Weights of a small transformer language model: width 384, 9 heads of 64.
MLP neurons of a small language model. Each row is named by its layer, matrix (up: input weights) and neuron, and shows model dimensions 192-255. Each number is 50 + 10 x the weight over its row's rms, rounded and kept within 0 to 99.
After each neuron's rows, "fires on" lists the tokens most often at its 100 highest values on Wikipedia text that the model never trained on. A number after a token or word is its count.

L4.up1492:52 46 48 27 53 43 45 58 68 35 34 51 42 59 53 42 56 32 57 57 45 51 54 63 49 57 55 39 52 48 39 57 48 52 50 37 54 47 62 41 60 41 58 61 38 51 67 52 62 46 38 30 62 40 40 56 57 49 52 56 53 53 40 58
fires on: "ased" 19, "ated" 12, " up" 11, "ared" 10, "duced" 9, "osed" 5

L5.up903:46 46 51 54 36 56 57 61 31 74 53 59 64 52 44 31 52 53 51 64 46 20 55 58 50 40 51 57 66 52 63 34 61 52 45 69 64 45 68 67 37 55 56 38 29 46 49 62 53 40 36 57 41 60 52 44 50 46 41 59 52 40 56 75
fires on: "|" 56, " |" 28, " " 8

L4.up408:27 32 38 58 49 42 41 65 46 53 60 53 41 47 44 57 44 47 44 33 73 58 46 45 51 54 53 55 64 40 64 63 46 67 63 61 55 37 70 49 33 67 45 43 44 49 50 48 51 79 60 66 30 49 72 60 47 45 63 55 49 57 52 50
fires on: " he" 25, " they" 14, " and" 12, " she" 11, " but" 9, " She" 7

L6.up1428:55 42 46 45 41 46 29 42 40 39 58 46 39 62 60 50 60 58 39 34 60 49 59 45 64 48 49 55 52 48 53 77 36 65 64 61 62 47 44 55 44 52 60 64 52 50 57 62 53 61 58 61 36 48 61 62 47 51 31 47 76 37 23 52
fires on: "-" 24, "'s" 18, " His" 7, " the" 7, " \"" 6

L4.up948:62 41 48 48 37 61 47 55 67 50 30 31 34 54 59 62 66 54 48 50 70 64 60 75 53 65 54 49 47 42 42 56 44 38 58 48 54 49 46 40 32 95 44 46 56 62 64 39 56 39 61 45 48 44 51 54 40 58 42 61 54 55 48 55
fires on: "\n\n" 51, " |\n\n" 27, ")\n\n" 14, " h" 7

L5.up1522:45 38 31 56 39 47 49 58 39 60 67 66 55 68 44 43 43 63 55 66 42 44 55 45 63 45 35 49 51 51 74 46 65 47 41 47 53 56 42 41 47 48 66 50 45 23 59 50 42 46 24 42 40 45 44 42 50 58 40 44 42 35 43 24
fires on: " |" 37, " " 25

L8.up58:52 42 44 60 53 58 55 28 50 36 58 64 53 37 55 42 76 41 47 39 61 34 66 52 55 56 26 60 57 47 27 55 37 46 56 41 62 39 54 44 49 53 47 55 44 49 65 87 43 62 46 76 54 36 58 53 45 55 38 48 58 61 59 59
fires on: "c" 27, "t" 13, "ut" 11, "th" 8, "le" 5, "ic" 5

L5.up1034:64 77 34 64 49 66 43 55 63 36 61 32 35 61 49 41 65 57 48 41 62 57 54 75 61 37 46 45 49 45 55 60 39 53 57 49 57 40 44 48 46 63 32 47 46 60 61 30 43 39 48 53 42 47 63 45 35 75 50 46 54 61 57 45
fires on: " \"" 21, " by" 11, " place" 11, " G" 10, " –" 8, " h" 6

L4.up1174:36 40 50 52 45 45 60 57 67 47 47 31 47 43 69 55 57 57 48 47 49 63 48 39 63 66 54 61 55 47 62 54 53 42 69 39 51 34 46 60 43 82 56 63 45 57 65 52 43 47 44 64 61 57 51 49 49 53 47 56 53 59 33 49
fires on: " |\n\n" 20, "\n\n" 18, ")" 10, ")\n\n" 6

L6.up459:44 43 47 53 40 63 49 46 56 48 69 50 46 43 63 68 62 52 54 50 50 57 57 33 58 53 50 51 51 46 30 52 37 56 46 42 60 53 45 34 55 43 48 40 38 33 47 64 53 55 55 56 54 37 52 54 30 44 46 57 46 37 51 65
fires on: " cl" 37, " ph" 26, " ass" 9, "oc" 5, " dem" 4, "ph" 4

L6.up992:40 37 50 57 43 36 51 66 38 72 54 38 51 48 42 49 62 54 47 61 35 57 51 49 42 45 45 46 55 42 68 35 65 40 43 56 46 43 56 53 38 58 70 48 36 42 50 47 42 58 51 64 54 65 52 30 49 56 61 51 34 59 82 63
fires on: ")" 35, "." 10, "\"" 9, "$" 9, ")." 7

L6.up1420:61 38 49 40 42 36 44 52 52 51 57 61 45 54 57 39 62 36 72 50 61 40 54 53 60 45 63 61 69 41 30 76 40 39 41 48 55 38 49 37 63 35 57 54 45 52 45 37 43 47 42 68 47 30 53 45 56 43 53 52 67 55 43 32
fires on: " also" 36, " not" 25, " is" 8, "\"" 4, "e" 4, "n" 4

L5.up1133:61 52 55 38 43 55 48 54 58 49 40 34 30 61 62 38 60 55 28 33 65 54 51 59 61 61 60 57 45 45 59 70 52 45 43 50 62 57 32 43 56 54 46 49 57 67 63 26 42 42 57 57 71 56 50 50 55 40 56 59 56 53 33 54
fires on: " •" 14, ")" 11, " Total" 7, "%" 7, "|" 6, "T" 5

L8.up1225:45 64 36 48 34 64 39 67 53 66 57 45 45 44 67 50 61 43 62 30 63 50 71 35 53 44 52 54 49 55 48 60 29 38 55 48 46 60 44 45 65 34 42 41 33 50 44 46 62 44 57 35 50 40 58 41 41 36 53 61 44 58 55 50
fires on: " ph" 18, " pl" 17, " comp" 17, " Ph" 10, " cl" 8, "ph" 5

L5.up474:54 55 42 50 51 20 37 50 40 39 57 53 56 33 38 40 44 47 39 48 71 67 67 56 51 30 61 41 58 47 54 43 33 41 55 62 48 49 65 55 33 61 46 65 53 21 38 63 56 49 37 57 42 52 62 70 54 49 44 65 43 61 53 53
fires on: " —" 27, " with" 12, " would" 9, " W" 9, " will" 6, " Bl" 6

L4.up1235:33 53 41 68 44 24 42 70 38 48 53 81 67 40 35 34 56 44 50 53 47 63 62 48 51 46 53 47 52 32 59 53 53 52 51 29 50 32 54 44 26 27 63 53 44 52 55 65 49 54 44 63 33 53 51 79 51 44 55 51 54 55 55 53
fires on: " do" 19, " did" 19, " would" 16, " −" 14, "ould" 9, " =" 7

L6.up787:62 64 40 50 43 30 45 50 64 46 55 34 48 51 43 42 54 43 54 51 64 58 50 73 50 66 52 57 56 61 45 98 37 27 49 38 61 27 59 42 68 35 58 51 53 50 58 54 53 49 56 49 49 31 61 31 20 61 50 55 59 43 52 65
fires on: " l" 24, " is" 12, " pl" 8, " are" 7, " be" 7, " not" 4

L8.up1094:49 46 46 42 61 52 56 42 68 40 58 39 44 38 55 65 57 48 40 60 24 23 55 45 69 50 18 68 42 37 50 53 25 38 63 40 64 35 51 56 51 48 57 56 61 49 61 65 45 71 52 58 32 45 50 68 43 62 52 43 66 51 59 60
fires on: "ic" 36, "th" 14, "r" 8, "ly" 7, "al" 7, " Con" 7

L6.up1005:35 31 41 35 50 38 53 52 29 61 58 39 48 56 44 51 66 46 51 47 43 41 57 40 53 27 44 60 54 44 49 38 59 50 51 53 56 53 53 62 23 48 65 46 21 41 42 44 55 46 44 65 54 66 45 51 63 39 55 57 35 66 65 42
fires on: " (" 43, "\"" 35, " |" 13

L8.up1261:48 49 52 44 48 48 52 56 43 53 46 54 64 52 77 50 75 31 60 51 53 29 69 53 67 56 60 50 43 42 39 52 52 42 66 31 50 46 50 39 43 40 53 45 50 47 42 32 69 43 49 58 52 56 62 38 51 47 53 62 69 51 40 37
fires on: "p" 23, "f" 22, " f" 20, "if" 11, " eff" 6, "mp" 4

L5.up1411:51 47 53 44 56 44 53 52 61 34 47 55 62 57 53 31 37 46 57 59 44 60 41 63 61 60 39 48 59 41 49 55 54 65 56 54 44 48 69 51 50 45 36 46 49 40 47 39 54 73 48 68 61 53 66 50 53 68 68 58 45 60 52 48
fires on: " well" 28, "so" 10, " so" 10, "-" 9, " show" 5, " inter" 5

L6.up465:52 31 52 35 41 45 42 47 39 51 57 51 39 72 49 37 50 58 71 62 36 47 59 58 59 33 44 46 57 44 60 60 60 35 52 64 61 58 48 55 55 43 54 55 51 47 41 40 44 42 40 76 38 46 44 45 60 28 47 58 46 46 52 33
fires on: "," 58, "B" 8, "7" 6, "9" 6, "G" 4

L4.up666:63 52 44 50 48 60 40 50 50 42 51 47 73 67 68 49 55 49 53 57 64 29 64 75 48 52 40 48 64 35 50 51 46 62 60 52 42 46 58 46 39 78 49 29 57 40 56 32 67 46 42 75 46 60 65 31 66 49 35 51 48 49 46 58
fires on: " f" 52, " t" 23, "T" 13

L6.up955:56 45 44 50 37 53 59 59 51 53 58 42 50 68 43 45 55 48 55 48 51 46 49 53 59 48 62 50 71 39 50 57 47 38 55 66 61 52 57 41 48 59 43 58 53 46 44 43 48 51 49 70 41 48 66 46 35 56 48 57 49 50 50 42
fires on: ".\n\n" 62, "\n\n" 5, ".\"" 4, ").\n\n" 4, "==" 4

L4.up1486:47 47 40 49 47 47 53 66 33 46 53 40 49 71 55 55 42 57 58 58 58 13 52 46 46 43 47 49 62 40 51 43 42 54 56 44 47 54 48 47 49 29 64 42 52 28 47 52 49 45 35 47 37 52 48 47 46 55 40 55 42 51 60 32
fires on: " " 71, " (" 5, " S" 4

L8.up1033:52 40 49 39 31 51 64 73 50 40 69 56 41 51 50 42 46 61 38 37 50 43 59 48 48 62 53 46 63 40 59 56 36 48 57 65 50 40 54 40 43 54 58 69 49 47 47 67 73 43 32 44 51 55 46 41 58 48 59 57 50 55 51 27
fires on: " R" 18, " d" 8, " w" 8, " first" 7, " r" 7, "R" 5

L5.up976:46 26 43 54 49 54 43 56 44 46 45 58 67 70 41 35 47 80 53 60 52 42 55 55 54 58 61 42 62 50 43 49 60 64 59 57 51 41 46 38 41 40 43 38 49 53 74 56 50 55 42 55 47 59 44 50 50 48 55 56 38 51 69 56
fires on: " O" 22, " E" 17, " se" 12, " " 11, " e" 5, "0" 5

L6.up670:52 54 64 52 41 67 47 64 41 55 54 39 59 56 61 44 55 66 43 57 72 63 52 61 09 46 55 52 39 40 57 50 55 50 57 59 48 55 62 31 56 57 65 63 38 48 62 57 44 38 44 51 49 59 63 36 46 54 44 60 38 51 52 42
fires on: " that" 25, "2" 11, "4" 8, "-" 6, " t" 6

L4.up1267:52 58 46 44 38 51 66 63 50 46 58 63 63 71 52 53 48 49 47 53 46 35 65 38 38 37 41 40 49 42 63 52 53 47 55 31 57 45 54 44 47 35 53 51 56 20 59 54 60 31 31 65 30 54 42 51 58 60 42 54 35 55 51 32
fires on: " " 88

L4.up125:52 51 39 65 41 61 43 57 63 47 45 60 51 52 49 32 43 47 32 36 64 47 68 75 42 55 64 36 55 46 63 57 44 54 48 54 49 36 51 37 42 55 56 44 66 44 53 26 55 57 49 60 37 48 73 48 46 58 49 56 41 57 54 50
fires on: " I" 19, " in" 15, " D" 14, " In" 8, " to" 8, " T" 7

L5.up30:21 51 40 64 42 58 55 79 48 32 60 68 54 53 46 28 52 58 65 41 66 69 54 46 54 54 39 49 32 36 33 61 50 48 66 47 44 41 53 46 44 63 53 52 39 59 59 50 55 65 42 55 38 47 54 60 51 64 42 46 59 54 60 44
fires on: " has" 29, " do" 19, " did" 17, " −" 6, " may" 6, "-" 5

L5.up403:52 42 53 52 36 34 46 57 73 44 45 48 40 50 68 48 59 80 50 33 60 69 56 45 50 56 71 39 45 39 54 58 49 46 57 43 74 50 53 58 33 53 32 58 62 56 59 70 45 55 47 57 39 53 52 51 64 65 44 56 70 53 34 34
fires on: " \"" 76, "\n\n" 8, "-" 7, " |\n\n" 4

L5.up548:50 67 50 43 51 39 45 55 71 35 49 44 51 33 51 37 67 50 23 46 37 70 54 88 51 51 61 58 61 49 37 50 57 22 50 54 54 44 75 48 36 61 56 47 60 49 47 45 63 31 47 64 42 48 66 43 64 68 41 47 54 51 52 39
fires on: " for" 27, " of" 26, " at" 20, " from" 4, " in" 4

L4.up317:57 69 36 51 42 59 43 50 44 62 44 31 37 44 45 62 53 49 42 56 62 50 50 73 59 57 47 54 50 43 47 41 45 57 49 49 52 44 43 48 45 70 56 60 35 60 34 42 49 37 51 53 65 41 50 42 39 64 46 54 36 52 57 37
fires on: " for" 23, "\n\n" 11, " by" 9, " |\n\n" 8, " h" 7, " of" 7

L6.up1401:64 38 36 55 45 56 64 68 59 50 48 36 43 58 54 37 64 57 45 47 47 63 58 52 45 56 48 48 51 37 48 46 53 64 70 64 47 42 60 54 40 57 41 45 40 31 52 52 43 30 49 60 35 58 66 59 47 53 37 66 43 70 53 54
fires on: " (" 15, " I" 14, ":" 13, "," 11, "2" 4

L5.up1176:20 62 52 41 39 57 48 65 33 67 53 48 43 45 53 39 54 33 53 67 61 54 63 48 56 34 48 65 50 38 65 51 39 59 48 51 55 32 57 64 38 66 72 56 41 38 65 36 47 41 51 53 34 62 62 29 59 49 58 58 45 47 61 53
fires on: ";" 37, " is" 21, "=" 9, ")" 7, " was" 7, " also" 5

L8.up724:39 62 43 66 41 52 64 38 53 35 57 48 36 39 30 28 47 46 43 52 59 48 57 53 48 66 51 65 61 52 47 63 41 53 50 56 68 63 56 43 62 48 49 60 49 54 63 49 67 39 52 55 59 37 65 42 37 61 45 48 82 59 55 45
fires on: "el" 17, " sh" 14, "sh" 12, " sl" 10, "l" 9, "d" 9

L4.up313:58 54 61 48 48 61 47 57 45 59 45 26 34 43 45 57 58 55 50 55 61 62 50 52 39 61 43 55 61 45 55 58 42 52 57 41 59 38 61 43 47 61 53 52 57 42 51 53 36 40 52 54 54 43 52 60 46 60 45 59 44 48 55 57
fires on: " l" 32, "|---|\n" 22, "|\n" 21, " h" 8, " dr" 7

L8.up980:43 69 48 56 48 52 57 42 63 44 50 27 47 54 55 72 61 59 47 55 62 48 51 51 37 59 49 68 51 36 35 61 32 49 68 43 51 32 61 53 41 61 47 56 42 56 48 46 38 47 67 52 32 49 53 53 65 60 37 56 66 44 52 49
fires on: "s" 13, " to" 11, "ic" 10, "|\n" 9, "er" 8, " as" 6

L8.up1043:39 43 32 53 52 39 52 56 64 62 45 47 73 52 51 57 43 53 35 48 48 61 48 54 41 52 58 48 65 46 55 56 30 51 50 52 47 44 66 42 43 31 48 62 37 46 34 84 69 34 55 51 71 55 62 57 47 57 38 63 46 54 42 43
fires on: " w" 14, " M" 10, " second" 10, "st" 9, " first" 7, " third" 5

L5.up860:54 31 43 45 32 42 52 42 29 52 56 49 46 52 39 43 58 62 58 61 41 33 53 45 49 46 46 63 58 53 62 46 46 40 42 70 63 49 45 51 41 43 71 52 18 44 42 74 34 53 45 48 38 66 45 55 45 43 61 54 69 45 55 55
fires on: " |\n" 40, " |" 40, "|" 14

L4.up156:49 57 37 47 46 36 59 51 49 49 55 49 50 43 56 47 51 44 55 22 41 47 49 28 50 60 55 46 46 47 51 53 24 49 40 32 60 43 42 37 51 39 59 61 48 55 44 71 62 57 46 41 43 28 57 63 31 55 39 56 66 60 41 61
fires on: " a" 20, "th" 14, " fl" 13, " His" 8, " cl" 8, " his" 7

L4.up452:39 45 61 50 44 58 56 55 34 45 50 61 51 55 33 52 52 36 55 53 63 39 56 76 42 66 52 58 48 42 50 46 62 67 38 65 56 47 48 38 52 51 67 45 39 55 53 47 60 66 46 47 57 46 52 58 57 59 62 48 74 39 47 50
fires on: " ro" 35, " differ" 17, " f" 14, " se" 12, " par" 4, " b" 4

L5.up780:24 38 31 52 52 39 46 45 57 58 37 50 34 59 41 35 42 49 46 45 80 51 46 62 53 39 39 47 52 47 48 33 44 45 63 52 58 56 57 45 38 49 41 39 57 68 70 30 58 54 44 60 31 51 83 46 35 64 52 52 42 60 54 52
fires on: " He" 18, " ." 16, " She" 11, " No" 8, " Mich" 7, " but" 7

L5.up1308:38 49 48 58 38 54 57 49 45 48 48 59 46 50 31 29 51 54 49 52 60 40 54 46 44 53 43 55 69 45 57 51 59 53 57 58 40 52 47 28 58 46 52 43 33 63 60 50 66 60 45 50 68 44 45 33 40 51 60 51 56 56 58 41
fires on: " ro" 37, " count" 21, " part" 9, " head" 8, " met" 7, " se" 4

L5.up1286:40 50 45 35 52 35 40 64 60 51 49 45 51 38 42 28 56 53 23 45 55 64 54 49 60 50 62 31 55 39 37 51 36 50 31 42 34 38 64 54 44 54 54 59 38 38 33 49 63 43 48 55 54 59 51 61 40 57 59 60 34 65 52 55
fires on: "\"" 34, " with" 32, " will" 12, " can" 8, "$" 7

L5.up257:39 34 39 44 53 52 36 59 27 57 59 49 52 56 47 56 43 48 48 61 39 28 56 42 70 37 39 54 53 42 80 50 64 53 42 47 65 48 48 66 46 57 49 46 57 33 70 42 49 46 23 47 57 50 50 52 43 70 49 52 37 37 47 33
fires on: "The" 31, "|" 8, "any" 5, "cc" 5, "See" 4, " |" 4

L6.up83:55 53 52 43 52 33 54 58 63 59 43 60 60 57 55 55 47 53 41 23 16 46 45 47 46 62 56 25 49 39 43 34 38 49 66 36 52 45 58 51 42 32 42 57 49 55 43 59 63 54 57 66 59 52 51 69 47 59 51 62 56 49 44 48
fires on: " $" 20, " imp" 19, " first" 14, "F" 13, " second" 5, " a" 5

L4.up106:49 42 46 46 52 54 54 53 52 56 43 38 68 66 47 35 27 67 33 54 52 48 64 47 52 65 46 55 56 49 64 54 47 52 49 51 46 41 68 57 36 42 71 72 50 36 43 66 60 31 35 46 57 69 41 44 53 35 46 53 31 49 49 51
fires on: "5" 15, " w" 15, "6" 10, " m" 9, " first" 8

L6.up1302:44 55 48 47 41 48 46 48 28 49 57 51 43 50 51 48 63 47 60 61 51 59 54 40 65 43 43 66 61 48 70 54 57 37 49 40 69 43 59 74 42 42 64 46 46 53 54 45 38 42 28 65 24 56 48 30 43 45 58 59 54 62 41 45
fires on: "," 48, " is" 21, " |" 13, ")" 10, ")," 5

L4.up343:39 59 48 47 60 52 51 58 59 49 55 53 55 48 53 51 52 40 49 30 53 60 64 55 48 46 42 64 47 41 56 51 33 55 70 54 62 46 63 55 57 42 51 59 55 43 47 53 64 52 44 44 38 34 63 59 55 62 43 46 54 49 28 56
fires on: " fl" 28, " Fl" 13, " cr" 13, "fl" 13, "11" 12, " third" 8

L5.up897:52 44 26 48 47 51 52 58 45 45 55 65 58 56 40 52 41 62 55 57 47 33 48 57 49 38 31 39 42 54 56 50 44 38 44 52 52 56 43 30 46 41 64 46 55 30 67 54 59 53 24 32 44 43 56 48 52 46 44 48 53 61 58 49
fires on: " |" 44, "." 14, "(" 5, " election" 5

L6.up423:53 54 52 43 48 60 44 47 69 45 37 55 21 57 33 27 52 45 33 36 45 71 62 66 59 58 60 51 56 35 61 45 50 50 48 45 57 35 56 46 48 60 66 36 56 62 50 32 52 42 40 51 45 49 63 52 26 67 35 62 44 65 49 50
fires on: " In" 64, " in" 28, "In" 5

L4.up1126:30 35 44 34 44 35 52 68 45 37 74 40 62 57 65 51 50 48 59 57 52 57 65 50 52 51 47 28 46 38 53 51 60 49 77 53 66 44 56 51 43 61 60 46 59 49 44 33 44 41 30 58 36 48 60 50 62 40 45 57 51 53 43 43
fires on: "6" 27, "9" 13, "7" 9, "R" 6, "O" 4, "T" 4

L6.up135:76 74 41 38 48 60 53 51 60 37 54 33 39 36 50 59 45 50 46 56 66 37 41 29 48 84 49 55 62 45 46 58 54 51 35 56 50 39 48 34 56 60 47 43 50 46 41 59 47 49 52 51 56 33 46 37 30 41 59 58 43 73 49 47
fires on: "s" 20, "ts" 10, "or" 8, "ne" 8, "out" 5

L8.up1294:44 57 41 48 44 32 44 48 59 39 56 47 43 62 52 68 82 53 60 36 37 46 64 42 67 41 54 56 49 40 45 42 45 35 63 51 78 46 56 53 37 59 54 47 41 28 62 46 44 62 49 60 31 64 54 53 55 61 64 38 58 47 60 50
fires on: " dr" 20, "oc" 18, "ic" 16, "r" 16, "ive" 8, " Dr" 7

L6.up148:37 50 35 56 35 43 41 59 38 59 48 32 31 60 53 57 61 32 52 63 52 49 52 63 43 47 41 54 54 57 51 41 58 42 50 41 60 48 56 49 26 52 70 52 48 34 51 44 34 41 46 60 46 66 44 36 49 36 59 62 36 58 59 49
fires on: "," 87, " |" 8, ")" 4

L5.up239:51 61 57 42 42 64 51 66 83 40 47 41 37 65 62 43 57 59 39 45 67 72 51 62 44 54 49 52 59 46 54 42 51 47 74 52 53 51 70 52 52 75 55 48 53 60 67 30 59 47 44 67 46 51 60 37 92 40 60 54 63 51 27 36
fires on: " in" 29, " of" 8, "T" 5, "1" 5, "|" 5

L6.up1334:48 44 40 43 45 50 59 61 76 44 48 43 41 47 51 44 64 63 37 49 38 54 57 79 48 77 58 47 55 49 38 73 49 54 41 60 53 45 58 45 47 72 59 50 41 51 46 53 38 43 57 54 40 46 69 60 45 59 49 56 39 59 53 52
fires on: " for" 79, ":" 7

L5.up389:60 61 35 40 46 47 54 59 57 28 63 39 48 60 56 50 52 51 29 31 47 47 63 47 47 63 70 63 34 45 45 52 23 49 62 50 38 36 58 44 40 49 44 64 40 56 38 54 63 57 58 44 52 57 55 40 41 60 48 43 43 66 46 31
fires on: "–" 25, "th" 23, " the" 16, " r" 6, " R" 6

L5.up899:33 50 43 35 59 58 47 63 57 38 51 54 47 46 36 58 43 45 59 31 27 62 61 34 50 44 55 45 51 42 50 50 27 45 82 40 56 56 49 42 57 39 53 70 49 44 38 44 72 55 35 45 57 47 61 63 40 57 32 46 57 46 40 56
fires on: " The" 34, " $" 12, " Fl" 10, " cl" 6, " p" 6, " fl" 5

L6.up866:49 38 51 39 45 27 54 56 54 43 62 32 52 51 58 43 61 43 52 57 61 35 46 60 65 79 56 40 58 42 36 52 51 49 52 52 54 42 43 50 43 75 36 26 42 40 45 51 40 50 45 52 59 46 72 24 35 44 49 68 38 56 49 50
fires on: "s" 29, "/" 18, "-" 12, "les" 5, "ts" 5, "w" 5

L6.up839:55 50 47 29 61 44 32 56 41 61 76 58 70 41 64 54 51 51 76 44 45 42 67 39 47 52 49 45 42 43 30 57 45 42 62 61 67 54 54 40 45 40 33 48 48 54 23 41 59 46 65 54 59 40 49 42 53 49 46 56 58 55 35 39
fires on: "p" 75, "sp" 18

L6.up282:53 36 49 39 58 29 60 58 73 61 56 60 41 39 57 30 53 39 27 47 51 41 50 59 30 78 55 46 59 36 43 41 54 61 41 63 45 31 67 42 41 52 38 48 45 49 37 76 67 45 51 46 35 47 85 55 41 51 43 51 34 68 49 26
fires on: " North" 11, " West" 11, " north" 10, "ross" 9, " for" 9, "outh" 7

L8.up375:62 34 51 47 42 55 60 63 45 37 53 62 38 38 57 29 70 72 32 65 58 60 57 44 57 64 47 54 53 50 64 56 55 55 43 46 58 31 72 25 50 34 55 31 44 42 55 58 43 39 53 56 61 41 45 46 37 62 59 60 44 61 44 49
fires on: "at" 14, "m" 13, "un" 12, "al" 10, "ol" 6, "on" 6

L4.up609:52 50 38 52 42 55 45 46 44 51 58 41 59 69 48 56 55 53 53 61 58 38 44 66 60 58 51 39 46 39 37 47 49 36 78 46 56 51 57 37 43 65 56 44 50 47 43 56 51 36 42 56 36 52 50 45 43 55 41 51 32 54 42 36
fires on: ".\n\n" 34, "\n\n" 22, "." 21, ".S" 11, ".\"" 4

L4.up557:33 77 47 55 53 50 50 52 53 51 52 61 61 42 67 54 58 59 52 27 36 57 55 57 52 53 51 46 47 49 41 60 34 31 53 34 68 44 58 40 76 35 59 79 60 43 53 45 70 63 48 54 49 34 48 43 43 70 33 57 45 47 45 56
fires on: " cl" 28, " most" 27, " Pl" 14, " fl" 9, " Cl" 8, " more" 6

L5.up1012:45 45 45 33 43 30 53 32 38 46 49 57 70 48 37 30 55 52 61 53 54 51 61 77 49 44 45 48 65 50 47 51 57 63 37 71 45 37 64 37 49 51 56 55 38 50 68 37 63 64 46 56 49 46 62 54 66 56 75 56 45 61 46 57
fires on: "he" 43, " se" 12, "se" 8, " ro" 8, " Che" 7, "uk" 7

L8.up752:43 51 72 46 41 37 52 57 55 42 65 46 43 58 43 52 47 44 39 45 35 70 47 40 54 44 61 59 51 47 53 46 28 38 45 30 46 31 43 63 47 27 58 61 52 57 49 79 53 58 61 46 54 52 58 44 53 47 37 56 66 42 19 53
fires on: "l" 42, "ly" 14, "ther" 9, "c" 8

L5.up698:50 52 55 58 46 47 52 41 66 50 59 54 68 42 56 44 44 33 39 47 60 40 36 65 62 63 52 55 65 40 35 40 57 63 56 57 46 45 68 55 55 56 36 28 54 58 64 60 49 61 52 52 51 53 67 39 43 62 53 42 44 48 36 62
fires on: " Pre" 15, "le" 12, " Th" 11, "Th" 10, "-" 10, "so" 8

L5.up1303:33 46 44 50 53 40 49 55 43 64 48 33 46 49 41 54 76 41 53 62 43 46 41 69 49 45 36 61 54 45 54 34 46 47 47 45 52 48 49 63 46 63 70 46 51 45 42 42 62 37 42 46 66 66 56 53 43 52 54 44 34 69 69 54
fires on: "," 30, " (" 21, ";" 10, "\n" 9, "/" 4, ");" 4

L8.up838:65 62 60 41 35 57 57 42 67 48 51 35 43 61 53 82 61 54 61 44 54 46 49 43 26 40 62 52 41 50 42 43 49 47 76 51 49 34 46 41 35 56 51 42 44 32 61 39 43 51 50 40 44 55 45 47 54 62 62 67 50 54 42 53
fires on: "h" 15, "er" 15, "c" 13, "ic" 11, "oc" 8, "s" 6

L6.up342:68 38 46 32 41 45 53 54 51 47 50 61 50 64 39 55 60 34 34 61 56 57 48 67 32 69 57 38 40 47 50 37 55 50 58 38 54 47 58 53 62 33 53 39 42 57 56 52 44 44 37 57 55 54 39 51 76 67 68 44 53 55 37 45
fires on: "ose" 19, " until" 19, "osed" 8, "are" 6, "ared" 5, "ade" 5

L8.up1428:38 48 44 48 32 40 59 64 66 50 37 54 50 65 45 52 55 56 42 42 33 67 50 62 59 67 58 57 48 41 27 52 33 53 73 47 67 31 70 52 41 56 65 54 52 28 42 40 49 43 45 49 30 54 79 49 57 63 53 71 64 60 58 40
fires on: " of" 31, " in" 13, ":" 10, "ater" 7, "." 6, " |" 6

L6.up744:27 47 53 45 48 42 65 46 36 47 54 44 30 39 47 42 55 44 44 52 74 60 64 44 39 59 47 57 69 52 48 49 47 61 39 52 53 51 56 59 52 64 41 43 57 47 70 37 57 37 50 59 40 53 64 41 69 53 45 50 65 56 34 41
fires on: " sh" 48, " Sh" 22, "sh" 9, " took" 7, "az" 5, "ah" 4

L6.up371:40 39 53 64 47 59 41 62 49 51 40 49 48 60 43 37 59 43 41 54 47 45 54 73 41 60 56 39 47 42 76 45 43 60 45 41 39 50 54 61 35 50 62 49 39 54 51 53 45 46 34 58 39 56 64 61 78 64 38 51 48 53 54 59
fires on: " after" 40, " " 9, "-" 7, " until" 5, "–" 5, " f" 4

L4.up44:55 65 35 43 38 63 45 62 43 38 66 50 63 57 73 46 56 51 54 47 47 45 62 71 70 50 54 44 55 53 54 54 39 52 70 56 54 51 59 40 57 68 55 37 55 32 41 43 69 30 50 49 49 42 65 41 64 47 29 69 45 54 47 32
fires on: " p" 36, " v" 14, " sp" 10, " d" 6, " in" 5, " f" 5

L5.up448:41 51 59 63 38 70 56 62 53 46 62 45 61 67 53 41 48 58 51 48 57 46 58 71 33 59 56 47 52 44 55 53 53 58 54 55 41 56 60 55 41 41 47 42 31 58 66 51 46 54 37 64 31 63 54 47 35 59 63 56 48 52 56 54
fires on: " " 27, "1" 19, "-" 10, "2" 9, "–" 8, "0" 7

L8.up1242:44 54 46 37 51 38 50 27 67 66 52 25 45 51 58 53 61 58 58 47 50 29 34 55 37 71 44 57 65 54 41 33 50 38 49 42 56 45 63 46 54 64 42 49 43 45 48 51 66 42 49 50 47 49 60 41 44 32 38 61 56 49 44 38
fires on: " later" 27, "m" 13, "v" 10, "ay" 4, " also" 4

L6.up1192:36 43 45 50 50 36 50 45 45 46 53 46 42 41 39 34 50 49 50 48 42 57 53 58 45 39 67 42 56 54 60 42 50 33 48 54 57 45 62 46 45 49 37 46 42 33 47 77 72 50 47 50 68 35 81 46 55 45 37 69 48 59 38 56
fires on: " W" 18, " B" 16, " Bl" 14, "-b" 9, "B" 5, " bl" 4